MLP neurons of a small language model. Each row is named by its layer, matrix (up: input weights) and neuron, and shows model dimensions 16-207. Each number is 128 + 32 x the weight over its row's rms, rounded and kept within 0 to 255. Numbers have three digits each.
After each neuron's rows, "fires after" lists the tokens most often just before its 100 highest values on Wikipedia text that the model never trained on.

L3.up254:133095138145075103153147123158129146116142076151100135125192139103214107052168133088163166061157148071112130136109104102132111114125118164131092119119152171184111153091087093156152133139168100120147165115117142141093124113131070135128115172123083129151145126106107131162125121134108071090178138155142105161170177143175144202068162109091093132190111092139198089050125098141127142161110119111120131159132119087081113109161093139121130084047180207135124071125053166139085142141110137165179118173178119133135100102051135184080117182117134118095155112118138130111157075153121120149
fires after: " V", " gu", " G", "ö", " Kr", " Ca"

L3.up383:193109136137124149065122091153115130152141089126139160095143092182155160061129110057108108109121145107117112142073102083147172107144169135135148069063126165100104124118136106104106140128169119101133141134093114155115123160115123101059136161113187189110140211118130094114162150132113164111062115174149104177112136131131151106166161137126200092117152127074151162104137130159140170074107189136200084172118157092162113079093091094129135051147120116045157130110085113124102090115134148169160150145140097115126101089139142145096143145177132132176159125136128097102104113131243144218
fires after: "3", "2", "°", "4", "5", "1"

L7.up97:167121168149044118180084109125176094155152127110080113047137181151163118133112205117155096125144102110082147143125156156103155114123102091110123141178168109113122123153136145102097134169158086080160150065117113138096154132123182158112133113134091063123127105178094127150057138128080182113170148040152088110164158156127180165138149117118132104167138113143074123159105142132122119108071159105198125161131167128203128111159132069143120084120102159194124125173137160184118200121092104067093137078140109097111165151104111191050175140161099179119133122079144116108117146160133121123
fires after: " ", " in", " the", "In", " March", " January"

L10.up234:131119110078111163104104094076137117176071101152108058111156145154177125065143086104201104162067119097141078172149103098103096117110212124173081110114125115128110125120119121143149145168159174111099163083114072144147105100129193096136130127141105113139140129146093137139151146127125125173135145087139111158203160121154127205119164101156098137076137126109153150110115110068146134116093152174076151099119127127163134175128145137151121141155125162093121145153114079151145104043077135095127111110129150096154113130081117113167091108159098132157093130189126117107169156129147159112
fires after: " ", "–"

L5.up285:129169177140106147106098130109091167138150138178100136122197177094117175130140131115143112186178168122115082176135137133117144118148155066127138201158128199149138100112141171140135143158121150113144161078055126195120141090171156087148082124138185151126119092098102154094133122084065173091165184139155179106181108131151111124151122125099183134146082123078070089099105097104089111130137086088093095098156131115092128078183101125103118163094104135076131097132086171138090190132141175126107098095113137123134087133094148166127155147068111121147116075122146129119187166179099177109
fires after: "0", "In", " In"

L3.up651:123049132106199147138100116159131099134086132113138154131169117099173133178156070101083202118094106186111099138173101110098135090106164103152158120140154146147084133129084113217135127122133134135124088112086141064090133130084137157131147130143061180196146113095130135132166086129139152164085125099134052100175090103164090147084149095190175120207122109165169106177081092171103122138077105104117124177152102100177113140119135159136117094096158147145122134121093091090126156132119102129137117131126072150144163157134131171164061146190121145115119111173088131145156162131140116145
fires after: " n", " p", " gu", " L", " Dor", " V"

L3.up484:128102104126133111131168184123175089170135155163123124146126160081132151111194101081074144117138105126199173121137126137103133117187166076064101170119115103167074080065107182175110070174118122167139129148183160110167110062142149134134116172184117179115101126127154088155136131093139101122160048108165181142109140109080086163159119181170174120079182088144153132126117144133095098081114139112151172184107121099146156054130097110092109036101166087148062128128108167112151103150175129173111125136105112165121157142131151129074152116130102151169104140158096133108139130123161086160
fires after: " m", "A", "0", " c", "C", "-A"

L5.up520:120133168142128126110112103138132134118066127109102103094043095073143146122166089163147215132179079111142145156143155085102148086129084115102091130123117165146094124137177165108111149104128121123138103121167127135133050129132157128110134119142098141189117124105121133182147062111153105134123151141144079157104127183112110148160153119128152125128143124120150149168081064133163118160127235088112197092161125145105108106153121105069152161118160130090164186131125115093107140106148158113105184092227084089080143073140141131141152110126136158128088128138100094126107183026129120111
fires after: ",", " (", ".", " \"", "S"

L3.up358:164139120144119113162159177109103130073126178104122056131179080194139108123128123104096163164129096197190129133130134178136179117124163082190147119059148168098116105153138175177117100161102147098130122140132123076106101131148088147150142121148078130170074176141170092154129140135099129161055094120109158036157128157182123131111130128069102154129149125100149073083105136129184130136167183130130118182151116118111133105109097082113073096103102131133126174189074169148069174125108075177152129097133173106185079110166126105164153133151168161164162100151091134076143135120177080119
fires after: "0", "C", "Ch", "K", "1"

L6.up469:112152111100158170122077140139141131104121166111082128113135128156176102096125144144116197152180149159117082160147150159109100057133140115072113154095101120093133076055092175175122111143093175133127078123086106125129182104145209155140125105144135104128111130139124111124138166104058165095083073068182112100189108163137154170095137116109091061069148171106084062106107100087103149136163112155132111045187184133144117133116124152132130107128095071079131132098149133139169148154108108150127123135153092141154144136168206136183106096070125150146105167113097122167145126156161145155
fires after: " in", " ", " (", "–", " pat", " In"

L7.up60:142126178081092123127077140110070123169108153183152077078120134142114119157132125135147091186109126100108163169192148138081121090121105110136096173147113174103089096100108150091138111125137095103128104080089137121101160127146134118074088097034106152144101153102137107134110093127138138089110135159135172084126143113178132152131123152175100159151119081175082124153163115090138139159100124134126172204108193138124096116113119170125185132162143178112093144117106136160195145184118170082158124147155110120140128114147157069162127135165143079105156107118069142142140176091148179122
fires after: " the", "|", "1", " ", "9", "0"

L5.up430:094127150110136149173124167160102102154122155140098077098066122135102188086156086121129183157184106069137151122176153177155163151100097147121094123171152115085160159183162097101099108160117067119188174148161097101125096120163160082131168070133143114150109124062133166118118060143162109123140077144160138112143156136118127152107127124103091119110112153120107076051130150111183091080151115142121139089177142122159165107114132114192166136119102128131088154155085119127234165142080067166118115046169090168183087194136108140122129095122199086145149111118116099122136137098128127173
fires after: "1", "0", " million", "%", "3", "4"

L7.up893:193097188138191151132151119155056135165129174150114178122041148153140133088155120119139131134103101086149112104119142119122069138140080151169113109125123144191091116158201141088116117114095210135155120157122136070082181081122112149149160155119134051176113156170137146095093160072116102085133133090067068141141095132115105117122107112057135136085087149086080106131073138135139158126113115184155151114085172124124103083100060110125092142160168155088162148094140194107129164156086140139175095190126134119097145090106116113108122119187170103127104150101140122099104137204140187132
fires after: "6", "3", "7", "2", "5", "4"

L8.up457:155142134154182162120144120103157143143124215136117103099118098099101147077109112112126119127091116159112091136102221175086134101091158121147096108094120161153083122073173101133129139131058087102177200152091131141131133181095144095147158134139087171155141096150099176197171083098123174158084101134141131144153113110129108154131165118156088086132130157122155094147099105141155142161122091091107118146184176138135086164100083117117107089122142132157119126080101153128054132118138078136145141105154153093107107150148130159177062129175132157050085150134133113090196103150125078120
fires after: " ", "1"

L5.up550:125149100097199156137099165095131180056117119158102125131121124121111162115158148145191079117114166112072168155123136165075137174103153133162113178102147108134079175098146139112180112136124139078089166122117103135149097132110143129100155146160164130156133114111094141096142135169146066101162069142191127146164196126126095149178129122070178164115192111141088099085140117166150111116122085112082137159132097113156088143116059153146069115189162121117057130144149111130113101083114104160083166122090128172097096099165136196094120142152115140159195120130037104149050186127166191186
fires after: " ", "2", "1", "9", "3", " in"

L8.up195:118070167187143160136127192079082106098140125128133159146087156056118120013188143094184163138126144133154137182120151143056146116152149142054089139126164118125115155092114101129135087146090184117119179055077158164155123093088064120126161065146137177087140120136151165147102103174138147149118072072176115099109078176099159102114150103140158129084091140062168084135190104157125129126088165077158112129131175136168136150124117147141126113113134092122156146106147145110071146147161097143130150128174140095095205135142120126126130161123112091073140057111135142086157127122138098099
fires after: " ", " ("

L3.up65:116097138151168161151141129077126075144144142181175157160121115150119180125127150109141166110172101128148154146132124185073119117175109103132136101100138100142134084088164088158119155127097087117147067103136113117090084047200113120196095142141162132121173159120097185056143105106124125145118158124094088088095123140159125127159120149085157158141120142157063102119047155103120132182170058163152140077105082126112106140122123120063111131168147145116154131163167119161095168107116119126114164156151126111134172065106081141121078133175111130165180094081114137148102160131183079141
fires after: " P", " C", " Met", " p", " c", " T"

L7.up135:074135146146171138150127066074130084077162160112094142151090137189142109172051116157126131154156126115181213153119130098120129130146163141131102097112175130067110099187142079146160120099122147130070142131118153126173150101077158132161171131212168053111167161125158124170105134104107158121167075122097129084171147109083113132113141176145163145143108123143138142057096150141122152096116117096124125143179103141118108115098165123068074129130030161165115127158108102138108097173137187119185161169093107095082116131126119114155102130081143174184075157161132215144120104149128158107
fires after: " (", "1", "2", "3", "6", " −"

L8.up406:063140130095123092096095156050116149100143174093141157142070169133085146110162099139131183123147142172129147146131148117093145120157147102122152185107126139161181144106149104087121071090085181155115136103129138113129139108101090153073140191153145141079187092139104153123099173121108089120130085131107142164096126081095159147139130137123111138091165084069107087131202067096140081087141074162133136162128130155106129122080160096158116196176148193136146145160138095116088138102165081157067119177143135149113068118159169134115092107163100192148060108122130165115175136118168121133
fires after: "1", "9", "7", "2", "0", "4"

L8.up338:133123103188092165159161074147107105097089127104175160149176082167158062150094068116092129104118140145139067172180134117110152138156121118121087113083135105167118111132120130156153160111146097180130152086152159129118129165091097148070144156131166136159064140121191098146125162162157135096108145120182134102089148167124109148049090136146105131141187117143173137169123152137102134098103149130122115086076133128153092140185126107082208112112153157133164143096068102093138145167105144141128148099162090158083168083098120126123170066186100154099152128153133108135195063126102140173
fires after: " one", " |", "0", " W"

L3.up753:045066102129136123163190122125100133157172147122192123137145191165098124085122126095099132135177059134128123162139121175129140128166077080143134140169090117141141099160164163159100142148120123153138161090100153095061139062087078148128122171133078111171124167122145125159154124141123182149147052108145123063128090093162092128095101137136070140171148172139130117160175098109120086160134154150095098131099082090202049147125090206064158138142102116179119135126182129100152071102159121081146173142187107129109138131125137166131081131062104134170167151177090138140168172136135159141
fires after: " P", " Abd", " p", "up", "at", " pro"

L7.up221:086143060098130179136073124143180158153124195097105098137044152072132197145110144142097128154068128122157169161102137166074124089098066070098118100110130114157162099125106160138168020121136157118089144168135097203162122157109117153114129110129127163122159088128133151133092096155086167130121168098146184132151134094099102128172112094148163132104102102180078131113191132101092125186148144060103130154148155126083149070175120118127161135124110169080148134185172168120133158132147098115137134158195100080134101078141098155083111115144155108102079101127096144119156143137129141124
fires after: "9", "0"

L10.up428:081148100110097125184155151167127193089059121092128113094182123136164102090083088117165127146147119160096115114132120120110172112125158000158101132152122117099169106101127142100097113093113150195146137115058120126112156153117136081126141208167135164142076127118087157124149130128090128125143103127152093182137164144120142116159113124115119142123083177141124070177113136138150066130115090114110161118151118145165089122076125084164171142123151172143125136150109121110129087189132125062182175176126164159074128117183167130139029121175142189111091131122112067095137133105163119154
fires after: "2", "5", "0", "4", "7", "8"

L3.up0:163107109164137162102185139103189111107163158143121120072104078125190170152094152108119112129097128111114131089104157108102120143090107170086109128193077139118165100123158144172160122089120091115180149111138101084125173155066063099128110158133160110168104123169167134131058130090103157110077168157094122094124076100185173100143107141068176080118126183101103077028137093147166161126110092148115164120127188095118066115053183156159148082140125079154155143142114136124088076112113163136102097104104118146112128105171139127128141083130090127106153166172193119219175146191125090098
fires after: "4", "3", "1", "8", "7", "0"

L7.up621:096115122137129094113177107154124134135153171144131152130092061086069142062129179104127141169102170117065115147121183128106163102161144123114103087111135135150132212095134210130150118151121167094125160088125140190137162090118132218128142086032163130175122155160153116115127158143122130128131223140117137107076155099161150114144201067172076055115093122145109092137091054116122144140147113099104133125151118157144082163161120132160106137126118077117148112125090094080088174119064130083141142152147154135163162165108145134142144159163105120149144131107103107089155127130157175124
fires after: "1", " ", " ("

L3.up158:135164152143094133136106043164130192119138125168166085179191141087122119070077097116044182108112110141200066139153115113188145068118126142137090081133110151096164098145160099122128146085102075098115128122094169105071093144092099145120147107128139158171165155141142148121177102139062132147085148120159118146123143181107144136080147098173198156106107126083145084124086088094106128121130178107145130124159070110166131133144154139162138092125146111142114138093153170114145127160135159081111111113150089150118125131152234123107150159147195149191098133107160145081125111051098178120
fires after: " one", " W", "W", " s", " Bel", " w"

L8.up879:143098137167125179180122124165074188094177165086100062098133104188198162117075113121135134107124158126123139150065149169121102115156124108112110124126183156119161141125113138097138146169164068145164175131101134188084158151157079122111154115111099092074142117133120159112105128196114138197172060129134179125118122118112086143163090111131137090170154117161113175116122101153080105150091134143131110087144086128120089081110105101178145091121101145090131120086149147061116130088150147090136213197093110076101124069175085110123173137141187133104118137145142125154123103113147099179
fires after: "2", "0", "1", "7", "6", "5"

L5.up855:122122127133182093165160106173157144141205139083093157124112090074128121083164103133106163087092194130073117071103151095139124183116081080140122109142124129167162150130182117115109085109092161122156152133158053149124093142112123097122190124089140146126113106099109156136085066111164120105126098161158153157129158113064112101133111123111141126106164134170142147124087073132157139098126095170083102117074150092098157167081093092196139108103075181111090143096190161145161167174116118128069144161090116127082139136069134130095146173133148166152082144084098107154147086157107194132
fires after: "1", "2", "4", "7", "9", "5"